python train.py --head_dim=64 --intermediate_size=640 --qk_norm=false --init_std_down=0.0061 --final_lr_fraction=0.0 --dataset="wikipedia_en"
MLP neurons of a small language model. Each row is named by its layer, matrix (up: input weights) and neuron, and shows model dimensions 0-95. Each number is 500 + 25 x the weight over its row's rms, rounded and kept within 0 to 999. Numbers have three digits each.
After each neuron's rows, "fires after" lists the tokens most often just before its 100 highest values on Wikipedia text that the model never trained on. A number after a token or word is its count.

L5.up417:488496489515475503562491487466533491459496475501520517435486469484496489507531509476526493493482530469493534499536458526479500513507472501502441526502486528423485480488477568552532489531480493553536505439448531499458535505524498478504518480534498535472481482526473496516510524476508520518
fires after: "." 33, " |" 19, "5" 4

L9.up269:485471515493484488508460473461517525475459498490523497499480486464496496496517498496519478484462510509546512495527453472522491446485507477535481505539501497437514483540505505497536478515504493504459559488514535487472531500542496504492492523496526502466503508441477530510538490491486482509
fires after: " |" 22, ";" 16, "." 16, "," 9, " /" 8

L5.up377:496498491522509521475488465483497530495504510453516513549488504485515457534477478517521465515492472474532518484520470510523496490503490504521469502494499537471481490512494488493499524522515480496499533479467482503543491534509495494459480535495483529444510526530476518506525500456501518540
fires after: " |" 31, "\n" 14, " same" 6, "|" 6, " that" 5, ";" 4

L12.up203:452470493507480518528480525542501499522473480452429484491442521527521514467468520530481476503521483508465461512489483483469503480464524513532494481468562525495526492541523500476524556510505524499478513491499489498518535500497511505487513505520508520493547489496482485492456489501495481481
fires after: " |" 40, "|" 20, "," 5, "C" 4

L11.up385:504473485503505539483468511493531468524535471526510493495479490505510488536481539539465460500486526495498469493492489491481530483453488500452471488536471520532499520532537527477525495529502537469469505522505473513509478474527549521478514469514544521530497536506539528501503523483477487548
fires after: " |" 32, "|" 26, " 0" 6, "  " 6, "ed" 4

L5.up473:531519527478512492465459562458483501494533473510488478508462520515502500496476527486530530499543491541496509470462489505525491478487485533532536471553505500453514487447480471498502488522510481492497478534508487513523512478505541516486485485524466532508520474492533494470459480482519498521
fires after: "-" 70, " and" 23

L7.up455:522502497456488503490551509486512507489504521485489557510496577518500492494518489511507497530515477499469499462517471539463491509493518511515555456527546480525489501444538496513499507533475471485479531500483520483517513527498528493487486464465459455514534439481517472512497488526493546523
fires after: "\n\n" 80, "\n" 5

L13.up34:520493489520557468515478478467518472489515469519489527536528489503533482497551549478481530477501494503449482487513528522483541537526508478513515538531502490483453526448477487514500504500494484473472502507501433555500487505555494537536565460522508477492483544451532533537514493458507467497
fires after: " served" 15, "\n" 13, "|" 8, "  " 5, " he" 5, " played" 4

L3.up508:529488521511479536453530516542461496498476509523473496538494481448523496480557484503524540503486439531534523502521506510453489479488538511477500498482522514534529499476475493504503517490485458538494488474538468503442498550511464546514508451550547543492513464511522504523477479507503506454
fires after: " |" 49, "|" 27, " (" 8

L8.up527:476528540491473443545508553522518466521493484479511520474525512460559460544504490505508542484479527527515508474487528456494520521536503496456472489510511535490503488494492538470521499503484523413474512512524505475503477487505502526488480476499517539488484482465471524517451483450543499472
fires after: " the" 38, " his" 10, "s" 8, " their" 7, " her" 6

L14.up269:483501473546535541464514440464509472462526468470468530557481509531544550520498465492497494496534529538485454502492523463515465514475509513524470488554520536518480510490459496491521513518487485499491491530494467470485553531495509513492473514497475496466501508505503485485520565512494496506
fires after: " |" 32, "," 31, " led" 7

L10.up533:490511474487532479501520469489517504474542492477477484433437533505503532515519508505501493476472476512516506502480488508504448471516504530529501484530477467484500547520487489525548522562521498495471511513492491507501539466536528533509511500489518498528478521501526500547495508506516484512
fires after: "," 52, "\n" 6, " such" 5

L14.up110:510503538487437482493506488491517460489483479475477493529490507556499471521507458482464499509470494519485538478514503452467506510489473544542501542491498526471495507513502520487491461467476527530491515521516482506500538529491485486465451516452497490478507514483484500499513486517503510461
fires after: "\n\n" 31, " |" 25, "\n" 14, "." 8, ";" 4

L11.up499:493502497537473503529510518484500503487515480492468504509474473507493466486472474487525505476537458515506531497489512466491543519548509492522480479492516524538511531495436436528504534518530513473497487498487456543505509503513525509484504441518504517500502521511504486500515510462530481508
fires after: "\n" 27, "|" 25, ":" 5, " |" 5, " made" 4, " Att" 4

L11.up76:500442530518507461505520474529522543528480516477510502499460539488504491483519493486469508489471472544506488474508519510519532504478475484486486483502478525538505478494493519524501502480477477473531530484508496519464524521480498502539523507429468522483449493492474526472483538514464456523
fires after: " is" 28, " (" 11, " /" 8, "°" 8, " was" 4

L15.up605:510505499566467481515500505509530507509497484512471465484495542488462521487476483496516478488507533516497489473527556528476496499511507453475470460557523496501521498524497474508480460486508514485491553475505495509456555462553427472498507485512529518499511484445455503507521483502482489482
fires after: " |" 40, " the" 7, " is" 6, " was" 5, "Ev" 4, "." 4

L2.up347:454538518528489511486495550475481507479471488481488460521509513473481498500478520484510484494501531508507484510509522518504486525450527481507518497542501510480477509462515507502475479492493558497478535433479542489509477456513509509502505432562494519465505473485465523469450483519467523505
fires after: " |" 50, "|" 10

L6.up67:541490489529446529518469518531540551501455553524550486467497485497505466504505510512481470501545485554502514487467512477479473502516482500529501482465468541491472527495460513541477490488500497500509487514524459489497492473466521507460517495521495463536492486493533460510460481502520496517
fires after: "'" 49, " the" 10, "’" 4, " Position" 4

L6.up408:491482546481486511495476547555464537513487473540458530493478481492529459506475497468502530481506493533489489473525536493473494507472502494497525513528460532493504537433497505531533502519516476511495516475529421514472530496482550476498501501487505495529520438513526466525517519567523476473
fires after: " Format" 18, " U" 13, "'" 5, " 1" 5, " /" 5, " Reserve" 5

L2.up440:501521492529487529468495491535480542470473489494508456486502557502491496492494510487491471513489533528521506463471493477542488471495517532528500494513515528502541462496524496509512443482505539479507506491510461487526525548539493489480450494475522474487490533477474495448477513494478522517
fires after: ";" 32, " digital" 9, " Digital" 9, "," 6, " was" 5

L18.up191:479494511459436478510531473485514504504489506504530487512506506513460448470535496491535494470492476517474505503474488529510503501526506500457559481475508519511536516507508554518512497499497467516467506455513458512511509494518493514549534536493511485485530532483509503494476540496517486480
fires after: "." 72

L9.up427:495490514526512485505460518471496473467450520509470534453505517478520480526498453508540499505517477515472518468485496520498543537499533497486511459513497468454489505478471512494557524503536508511476473471529484485517490490548557486509535503499542526512485479463514504488488446475517492507
fires after: "-" 50

L3.up71:509449552504526525476484499511505508484517520503522488502524482508521470564496466534458501489435492525491505505467511489458441498491510524499482479501491512540500515522513509499494538480507502503494534498533498522531531532496528500492508508483506483496524506486520509470557495488511482526
fires after: "=" 45, " =" 12, "\n\n" 8, " University" 6, " Museum" 4

L10.up468:472559474458461495500481475518532527525493520518490514498547506503513484522509498520479536493508519517486476510492481485459541506498522484521489471475474542511462476540481504468464542460547513529505535504504490522467538522518494459486482489479530515440501466488495507472490558494495534502
fires after: " Ti" 18, "  " 12, " gu" 10, " Ya" 8, "So" 6, " Si" 5

L10.up252:500505499513520514480554515472493508514452489493504492486496469515490477493474497507492491499496454511472532526497488481490497483530451500478523566494475496506534473489488501506476505510477518512500507561495499467517523508537526544544518519489556494502478469474489520517536515493511518463
fires after: "-" 82

L3.up204:487464523539528507524478481493536488472515508478511483501554507542526464491525526504455553534524446493492467484509544503449540497495484503504508488517519510477514505499471511479504493464488472499547473488436503484513521526522466474471529491433485535477487510503530491490498518458485495485
fires after: " was" 30, " is" 13, " been" 8, " newly" 5, " be" 4, " were" 4

L3.up596:496518481500506515511541438488496523529488473485507517557486511488505489478516502471489502505525557537472489506478483476492518524518453546474477500482489504538506474487544508504497472530473528499452579467493494481519480521508484467496476454503466509457494516522513477493527542527466478519
fires after: "  " 24, "\n" 21, "\n\n" 21, "." 7, ":" 6, ";" 5

L12.up38:499499472467518547486548505504486475506481550497514455452524526552456531460507476500475492533499466473493474478503513492523508469477550523458512517450523506515499464527503489500484549482470527489500522506505522529517506502518495521504462467460493531521488510492506519490465482507459493544
fires after: "\n" 40, " \"" 11, "\"" 6

L7.up624:504508465471475499497508497533512508493507480488523505494481504506530487487511507565492488504525499499412492487536486541475463509514479485514467457531505484496508497518515499464447515489505519501485530532478491488502515479487527486480445529417506532506507463518515515498490524478492455474
fires after: "," 29, "\n " 21, " (" 11, " of" 11

L2.up366:531492499526474500479464459490483484481475489536479472516524528504473537460497459498518505484470451515534474488458470538497538485477509520492501516519502525537514483476476495547463507525497494530524519478487523545495485536489527543472535496493546514511506461467514488514481528497498495465
fires after: " |" 49, "|" 17, ";" 8, "\n\n" 4

L3.up211:516526507534479557505487528480483516500469474501521501507493490524481467489451491494545575505481523474495557510502481477497482518506485520503538527485533482500519526467491495507523502500467529530497449515471447539497515479511472467503499449474514524561474503481499503505525480506494490489
fires after: "-" 20, "|" 19, "\n\n" 9, "=" 8, " |" 7, "\n" 6

L6.up136:480505448554472517479527505477480487512481462504509528511486485489502500513462516501505498508525518485466507485491502539481501499523534497481472502538522533541494486500497499533502520515483467543502525476551495471548484489471506507467516545501524534495480514530461529491488494495475506448
fires after: " in" 30, " to" 15, " of" 7, " the" 7, " In" 5, " on" 4

L15.up499:535518477497483508465490475532473456541494554483481501482454558506523498508491547519496512505531515535499513479534524508470490486521527515513491491477464532470477536498546428445512525497510512489452450486529506530510524488517460513521518513464509533523516507496539469518450489495547478500
fires after: " in" 35, " of" 22, " by" 16

L7.up34:516456509535523496471494501484493509492481490454516511522494548518495479505522492486456496555504488525502463540506531510474487479498544470470492524475448473459509559524494521540499503506482499501480483499459514450462488454498442484519546512482539490486461471493515520494523516513488464514
fires after: " was" 42, " were" 10, " is" 8, " been" 4

L6.up117:504491515520461508520465452537530436488473496503470501526528508446469470496499491485511505525503475501534520463515514497515525470508535484531456467502498535535536502485472488534491492488507497540476531475570515492469496515499507470496497497520518496456502498506532481538494526522509488534
fires after: "." 49, "  " 5, " |" 4

L3.up355:502531525556471524498485487488555507460483509494502441459496539559493480492520490498504496500497527498495512485488498527490460540466483548513536509490473493500510524484500483496546468498514546491473521527487533548516500487520497482525485474473533448462466483517511522501534471488514473484
fires after: "\n\n" 30, "." 28, "\n" 14, " \"" 9, "=" 5, " |" 5

L12.up52:520500473487476529477474503458504483519510477479515495488482480469481487466508511507514525488476477492505517514462486506509514452523507483480526490498497500507524550523486489545484493439511473544545518502525500486527539440525528470494509468495523527533493481562553492489505504472482520481
fires after: " |" 22, " of" 18, " and" 9, " for" 7, " the" 5, "-" 4

L7.up69:482507506471482522484474515515500442492511460499520484503502530528459482496527486507488511471508499514463461511498526514522452508497501491515527520476499553484526528532534528504518496478459491452506509444515469518481504496499497526501494454482500460470531469497560479471492484498506515518
fires after: "=" 42, "\n\n" 24

L5.up107:501484545513509503465526513546512481503516514456528498529497471524547551508452516476506518512495500492493492491463498508534542506489491520501508511504446490504468525491518464501508455459473504504521485508530489508513537562509502468485529495537540483504457482476455502485469512492465479508
fires after: " was" 33, " were" 14, " is" 9, " been" 8, " be" 7

L15.up152:539454479503493513496503484516468495464530498523462522503512524520478523494550546526550454485488503483556507482508523464483448507481499530477509509483524467483477489457534497514538537505488497472459463493475475548516481461543465518473504503500560476506529514468492507481501524475491468501
fires after: "\n" 33, "," 20, "n" 5, " on" 4

L11.up368:520508474507476515530490504493489473483530495482521538541538526552513476547479472551521503511488465485507486472503496478487472485505473549477529496528560452477507485464498523539500502521506480517492506552494472477534496498540516509493538503469510469503481476483495547496537516480483497493
fires after: "-" 30, " as" 21, "," 5

L6.up259:483503483499494469463505484500503523498524460489549523517482515492469514462506466525496475517526502505450452515480517541509469547510489482503454489526490522484524473522476532533504504513436497551505498482503458481514516504519483494516518513518494527490501503521512476532508524523490536525
fires after: "." 62, " |" 6, "," 5

L11.up576:503518472499477494487484493490510456535514474502523519522521507489553516456520527476505527490524506479492501475475464465475505514479454476497466513520527515538514490478518510499517468460504558485493527462545476457493493502518496505487512474540504519514449523507532485528493584502528484552
fires after: " |" 40, ";" 6, "s" 4, "  " 4

L10.up639:517536496506475505508508528489509448521493494514472483508483484551487486491505509449537517504472527478496482504449485493537494515508483458495531465494530496480475465510501482449489494522476516514534457546508492474550508501530493558496485443549508476473499515518478485505483526454466486516
fires after: "-" 65, " Source" 5, " S" 5, " |" 4

L2.up578:494517529511522453517480510551463483546520456507501465525506469492505482486490514487497508464526494519513478515460522475525461521453484537512516487549516501495483480474508522490465498476488540501526471481527455527510507558539497514489522472496493535491495472491541506537496454504494474521
fires after: " |" 24, "|" 21, ":" 9, ";" 6, "," 4

L9.up41:450497506512496532521538464500508485483458505478461483493520486495493486525516462521516494481482443528475494475470506509524501494506515557550444510520479499493506519534499515510497476526473515511468470545492489454491499491505482479507545466496486491517505467422493514446514489495478524528
fires after: "," 28, "s" 9, " conce" 5, " ft" 4, "T" 4

L8.up101:514501504542465528502503492498447470473548464481478534541474457548487500480569513508459482522524461490514506453484502486516477505499467534532493517525527502485507456515492504505521496521501468528510502502521508519482512471501516491501509486493501508478484495531511499515471500484483544479
fires after: " |" 19, "," 16, " (" 10, ":" 9, "  " 6, " Website" 6

L7.up484:449488477523517521502485482518492538512475464521479543504494512463530534498510499498521529502450501561461500532523477513463523488436529434518500523496497505479507537483483538493492483493552485509533505465483481530459534491504527497461487555510502521495520515501535463526473470516477521503
fires after: " U" 19, "S" 15, "'" 13, " P" 7, "A" 5

L15.up552:473548487480477506494503537565480479482481495510504533523492494527494461501511521495527460497535488505498509496522510488469493515497533518481521510512482494469537526510504496488538483558483482482451519527518458501427502540495513503471497494517512492509542508482460506531517507448487472511
fires after: " MF" 21, " DF" 15, " FW" 13, " 1" 9, " |" 6, " 2" 5

L10.up170:540495533495493488550483490479498533527482492504470518459488477461518507512503512486517496501509470505471483519481516528507514545518516511505536456501513464470473485512512490454514541483510486543520472470461543508488513489542466513531466497526481529539505492504475464522476518545509457484
fires after: "-" 63

L5.up265:504528497483476524519472511514497495518503456521486467485495471494531477521472518513446496464461488541500516540512566489505486503489499497461502518468502484531498486563489508483487501501488488466500503504479502500483520520542445552485478478521553501471501485515555486568548467536534499514
fires after: " University" 25, " Institute" 8, " College" 7, " Museum" 5, " Label" 5

L5.up479:507530507502473516498500546527487486469454485493507509477487515510512458534514511484524480481508521499469479481507527530444488495475500484544529509513525534482507501484482488488446488515529500476440562480507541472490511517500486585478540491475553494498483515481516488468473476488501511490
fires after: " |" 21, "s" 16, " the" 10, " in" 7, " from" 5, " A" 4

L14.up434:492489530503516534450497496533469497489439551484497492491466557505543510481480522540437464525517522512454474518500497487478483488495481495507523480486568453449513450529500541498490516523453517486455528494471502491489502477463508517498500455518486474486492489495513465502491471482487507503
fires after: " |" 31, ";" 10, "\n" 7, ":" 7, "|" 5, " on" 4

L9.up402:519486476538518500492514503496502493487503511512474492489518473507475485512537532523491533471499464478495495497512515506508463527446463500485514479484513494491485477533472515535492497461454542572512502502518494487481535512524496524488539533446527514526477506504490492530470436526489494491
fires after: "|" 91

L7.up473:513499488498471527466485555455480488501513454524490495448473500528477489458540520494494535491519467448484527523517515530512490528482474526498504500527488509506524478527484511470474479513494487509490470495562484459466515436536485500491488494513525536471511485480493499529533487501493511533
fires after: "|" 40, "," 7, "n" 5, " and" 5, " that" 5

L12.up391:490497496497484505511519490486491506493520466457466539508467472561548514510485497505478494455504502514463473525546481522482497576494488493500542513521510498452507473502487492499486456510504511493477500509520476532504504470512511496445531478449496489502538527531516535537519439497482514480
fires after: " |" 41, " served" 7, "\n\n" 6, " on" 6, "\n" 6, "S" 4

L5.up219:514513464524502471534461537508466540490489495520538525490481532466520459507556501461487505506511503460481498508482508499475508481516490493506489515504524507505518509461551513505516510495516501433498537528535447532458511506487491481481512474497475530521529504508517478518478507468521448466
fires after: " a" 20, " the" 20, " his" 6, " this" 5, " an" 4

L5.up35:509508494530466481535515509508465529536455477512495497501487523501457520516516459483502457490538496511496504476524532550467451499464492501488521494548526521476496473495473529556460501516499523499497536491540498469465529497500512482487503497520503491495544509495474526466481503499502543503
fires after: " ." 17, " a" 16, " W" 8, " his" 8, " women" 7

L9.up600:513465496523464535497465502464493551489535506503552516531522500541541458505483513518481488524470489524540481458491502497503509490538506473502526466503485522490500517521485495504489541483501527458516500499538502494512484471487528527479525501485547487525508471446487525449501456457442508439
fires after: " the" 17, " a" 16, " =" 11, " is" 5, " Chief" 4, " of" 4

L2.up383:473477505507497467504497500485491552531553496492506492526488491473496468535515506492507473502552493494513506487444509506494498491503525524521529462514529514523509502505512528524532512479474517453529460502486490522471466513468538450543481490541481504474471481489507474539484537493499469490
fires after: " as" 22, " the" 13, " a" 11, "W" 4

L5.up40:522506505520478503515514481498479503460508479541485517479490477535573473473453501476529580515553517502527486525517502513450460498505487537456504463533485502524470485505528548501510516507472479494519502475473489505491507455462489507493457472482503481523501501474505484547479485475526478513
fires after: " •" 19, "-" 14, "|" 11, " in" 9, " at" 6, "\n\n" 4

L11.up636:526535429530469506522490484526548527514494512494498483478457478537509502525486487510488491548511504528499513464544505487515468510481520489449476473512514479505466489469485461526524514507469494495487528513520493458519521495481462469531483505493492513479536457473509508507477576472487542484
fires after: "," 56, "  " 5, " there" 4

L5.up521:483512503482508550486540500494462494526535446510482472525477490466510478532489502500536506459505479500540492533492489503496507532498525497521507490573532493475487536471441485467513478510489464498537466512526468502488552452507481479524505502464475455487474488541496533541511520466497477522
fires after: " to" 20, "." 16, " would" 8, " had" 7, " served" 7

L9.up377:491508526476498510488555554476462493506491493497457512495505458499483467522469511494508527479516492530502499526476469522491525548504502510524520474486501488500549498561473497469523484487495494532516480528493482499500505478470475545539511500537508515439445504507513528486475547485502480492
fires after: " to" 61, " they" 6, " would" 4

L18.up162:469483467512526530525480500503531494490495539496492530514501494517491563507503471507465460495478481502477475513520524494456466544509480492513495527468542511512496516464450479492503521468520527462483472511511490430552529528523496487494467485521488522527490493524576501518461505515502493477
fires after: "," 59, " ." 4

L8.up282:481500507468453535521469513490478473534442487484505534496438474508506501516511515541466488464489519493498536469487477516524487511496513511552464535525468497501521459542513518510472490520506501465464520534452486478473482469495530495494522486485497525504510467492492494518519454465489524512
fires after: "," 25, ":" 17, " that" 7, ")" 5, "s" 4

L5.up211:530489515544504503489505441517502523472459501490532506481448530515505430540496470470509496487526527488513465520466565459518457495473531479502532505512496523496509462494496490530506515489515529490558459493524514514480495517459514526528504499516472502457510468557537518501560526538510483508
fires after: " |" 20, " (" 14, ":" 9, " Density" 6, ";" 6

L10.up423:502504508464512548511513508506481537510511512517531472531520476496561482451547506527431462501511489471510462466475512520501530481478501481545515497509467543485455480504471482480490519547464533539483519449498516505533519480504522501530538458504526496465487502531515507507474519478489512513
fires after: " |" 24, "  " 19, "|" 16

L8.up145:448533491494492555526488491503464543487538461502468546522481490491498471497529544478503537476488477446523536489495506490500485530474492461538497497518502536461569451507462523476503474469483517538488516527532513542494519493504476493493540512463537506473489496507497484489521503493494482497
fires after: " |" 48, ";" 10, ":" 8, " is" 4

L11.up267:538546528551520473489484556482454522481483517532490479493495533520501493506522535502503530477480510502512499516501501458508464454531494522484505510522486439458510445540504479526512499505499495504483514480512442506489537494508506516499510464468490544494510482448490522509474502482517509519
fires after: "-" 54, " the" 4

L8.up585:535501485517487538508459476468503504477511471520508510493492533473496490479499455529510502509479504506532506473484510494425477507542498508501504538465504516515509556524456489507485520473521500480471483525536490477468529548493517513463538505446532462549484469541537469475472540501497490527
fires after: "=" 48, " app" 5, " During" 5, "\n\n" 5, " Bi" 4, " the" 4

L13.up289:508510502505481471490474500470501507477504528545473532482463511466579505514494505467540470473474449502469471473509453496506564538534493519468495454512513495459481439508530459511505536506504497497497484483503528518489528510501486521503500505502537508514540493454496488520508458514471462535
fires after: "-" 84

L14.up63:545421524538480540493524475503484480489505523440489522509460505512504534528505461541454496488559449520491507506529526549466473472549465498510542497488512488491515508535466520497491493474498526482499515463494514506499479465487531530516500485535519502489530489520487501514493480480516513474
fires after: " |" 31, "|" 10, ";" 9, "," 8, " /" 6, "\n" 5

L15.up70:526513473504502515529461454485472461488541523454465506464467494502451474499497483504519497470476459496482536467553519508482530524468533476547512476521516481500480504495502504490511553449494497517499562490505485460496530523491507493537493444519503489497538513515532503517539453481508483522
fires after: " |" 26, "\n\n" 12, " is" 10, "\n" 10, " as" 6

L13.up40:519500523518471496496543499499462476458462519484535510512444552525540488487475542471496488496487531531490485522528502507483497492530489469494549497477513495532520492559459518527502499490506505524470476462500483504520497493510496508500471470528463492495478546505497545521514476496505488503
fires after: "=" 34, " |" 10, "-" 9, "|" 7, ":" 6, " un" 5

L10.up598:457496518503495494495487488494499533477524473505517534472508480493484485461539536518548490461464469507480497514475519480516571444492458518478542518539524462484502485512439530495473447451512530514499514505502469531508498520535514467488482541518508512499452525466470479521508459538496511480
fires after: "|" 83

L9.up382:485504542456457506522467460505457478533471474481498487474510521484486481532536476478502513459485477516476504465529508497499509507540517574527524495521471456501498483484476556497482497472510521524503492453499537535493505478509505488500474494537518516503517513529501474496422518513474495478
fires after: " |" 20, "  " 11, " Bronze" 9, "." 7, " Pos" 7, " term" 6

L11.up66:490520498502502530540495438466499485546518482522486530499524528548487489498499467444547546521536504491457509473497448503496482509545499487501508511502502493517487469506544489465477503483540479460526492538458476475511500515495482512516522515502500495476486531456500488508459494487539513516
fires after: "." 90

L11.up77:503513470475480487545547494491493461533480519504493457549548489518491472527500518556564506465499472502516488497516445464489464475519492501519487454460522496487486484524539531499474463522511541489518506509463469492511505511483493474491533561465492483467528528527518502509456499514527495500
fires after: "." 74, "In" 4, "\"" 4

L3.up476:492494496506451504482534569499533506468472494469504496512493491487496521455544477535510507470507478516492499496499549510488452509486508489504517509508511512446506523529471505513528543528539489496429486460487475534511528431504532513497505497466504515519498496526508502479492520490455513505
fires after: "," 92

L15.up13:523509502525485473503470525522497526465491506477483530578479505474471518536527530482483471527497529490523520500512499504515513473481489524436534481517485516555517495551486494450483498503481502514507515516492483478441549508488488516480515503519497494450526494504512522488507505518480515504
fires after: " 0" 34, " 1" 6, "4" 5, " on" 4, " |" 4, "7" 4

L7.up320:546497508553533515500505517494566518474484456487498510498488455506538500535489502483491507545430507487506476469508489513476504526523515458497442492488530484519512526505505468499550539538477480477527535470498459470531517498518455498530527496488493516510497503496504530507495528466483488459
fires after: "In" 21, " in" 10, " In" 7, "wh" 5, "hi" 4, " Al" 4

L11.up181:548504525488488459559448503435497544520501516435472479513487439502509492474516492479547527464492499527507489492474533482533496477493521468526511485490543501495494456495503533511478508445507559502509504525485499527513510501467477510526494487517488531493505543517511488463467486471509497499
fires after: "-" 62

L5.up5:485519464485445475468489479502475513513484486510521510522483540496537412493511519508482469511521520527503474467500525489522478496501456493514543528501510471501500485500501544498533478519536536525470505498486469531464520487520499477512513457530527496465497443511521486449497531509484462483
fires after: " |" 75, ";" 13, "\n" 6

L8.up205:504497493491491484491470514483514536505516482536497506483530528547473499518543484487470558483494487512500477521498478518465506506540531517506537491533457537505493507524450509479509507529468478500527521490455518501494496406491499456498500509451560513520540485495476512516502527495482500474
fires after: " was" 17, " is" 13, " in" 10, " are" 6, " were" 5, " remained" 4

L14.up444:502509506424442485473474502509499520516439496508535497493526493509515490498460512441508468536489498540482454467464510487523470494527483487521525486466459509498546497517511482511466532484513493499515490489501477515508546530523474485525515532502531488538491505473518485481527533479521490474
fires after: "\n\n" 22, "\n" 19, "." 14, " Title" 6, " Goals" 5

L13.up65:476556497507505561513467480486515439522487481512504522511471498529523489518530536550484531516464545505478509489487510479493475502515514509467508482506540474467494505484541526486490508507472535526462491456506528505538490515495502490511509548515481506506530477494541465497503455464465521485
fires after: "," 35, " |" 13, " in" 11, " T" 6, "In" 4

L3.up617:519499479495449487495523528554493514519521491538527507471503516481479460455463477468493494478525479530512515487520513475508507498501497573440498483552490505479503505507467497498493516513501485469462443471520506529531509509524515500483468502482507492495492463545482524468534533488454526493
fires after: "." 29, "-" 19, " |" 11, " Air" 7

L13.up288:530504460501480533494469509480551507489507498477460463477490479543521504515471510475506515511539456517496506493446526542493447496522509474515506530460477471512502495566523496526486500556515587441520463480499489520490540481499453489507517512497497509469542514471468509478491475476505525466
fires after: "=" 28, " the" 18, "." 18, ")" 6

L15.up422:499491491491465480526483532517489525478488511501487504488479517509486478500509522499491541528505479544480502474495500492467506480539532520470493494540486449456533535513505506470478492486436540508480455519537476562535514524525470518503484490496511468506453523470470554528537470477481501543
fires after: " |" 23, "|" 20, " (" 7

L6.up346:490533520521479540502528543568528509468491457492462537529479507505475564491499492507498471523543492558468468481487536508469488468530529460535497497504493539519524470502507539503496457499526510486503517512519453496489483472538524477495510469496498532492475471500525461476497490492465473512
fires after: " 0" 21, " |" 20, " 1" 7, ";" 5, " 5" 4, "-" 4

L3.up291:508522499528510518455506501501521460485502451522534545513520451488511480499434480474535524489514495522493541474526518485504515452512513493493469460505513461491474537525523533542523499494500506488533493480485478522468523523484521522499444500463467472480524500494458478481503512505527490486
fires after: "-" 22, "|" 18, " |" 13, " •" 6, "\n\n" 5, " /" 5

L11.up511:515528518464512535543548486475538506493513457495471509521524517508506461483493489519535555510519474516454487515477498481465482452507476461505464533467506512504488481486507495551475555477520527540472501463483497523523521478488450479503536544542522480472468538493529454492472478493496493513
fires after: "." 72, "\"" 10, " |" 9

L13.up59:527494489499474498511486524509543463476458513445486499510543568510445519494534495442515477498512496534491468494503520476498497483524510552534521517520476514540487495515477489506482527529459558486478523528469529468524500458512486484514482501487500515536531537492515459471510494518472469527
fires after: "\n" 77, "-" 4

L5.up603:523490496518483499505505510471497483501447539506518471519479469478522433541493523528521461519515465476527544486482541514479527472502502477505536503429466541504473538541513502562477511486507490452536454481536474503496517473527496458478509527515501524512489461509510513469471485471502530468
fires after: " the" 70, "The" 4

L11.up92:451445461460536506524483509497515489481513532463489455501507509521484457506508491501533492514499480535466511463486508488507454505516529516510535505468517527535508541506548510541475532502525492511476497493507501498500492496489575515483494520505510482435506516491504528501511483522478485528
fires after: "\n\n" 96

L9.up12:478509479489494479528500462500482482486467477484505538510470487507501487508527481542527539539507464450444481448544489483512484520534497510460509522517524528491499447466513486535528504537494481509499541510507524476464490494471486485531495472510519511494500478487522515458455523480521495499
fires after: "," 46, " Al" 8, " In" 5, " in" 5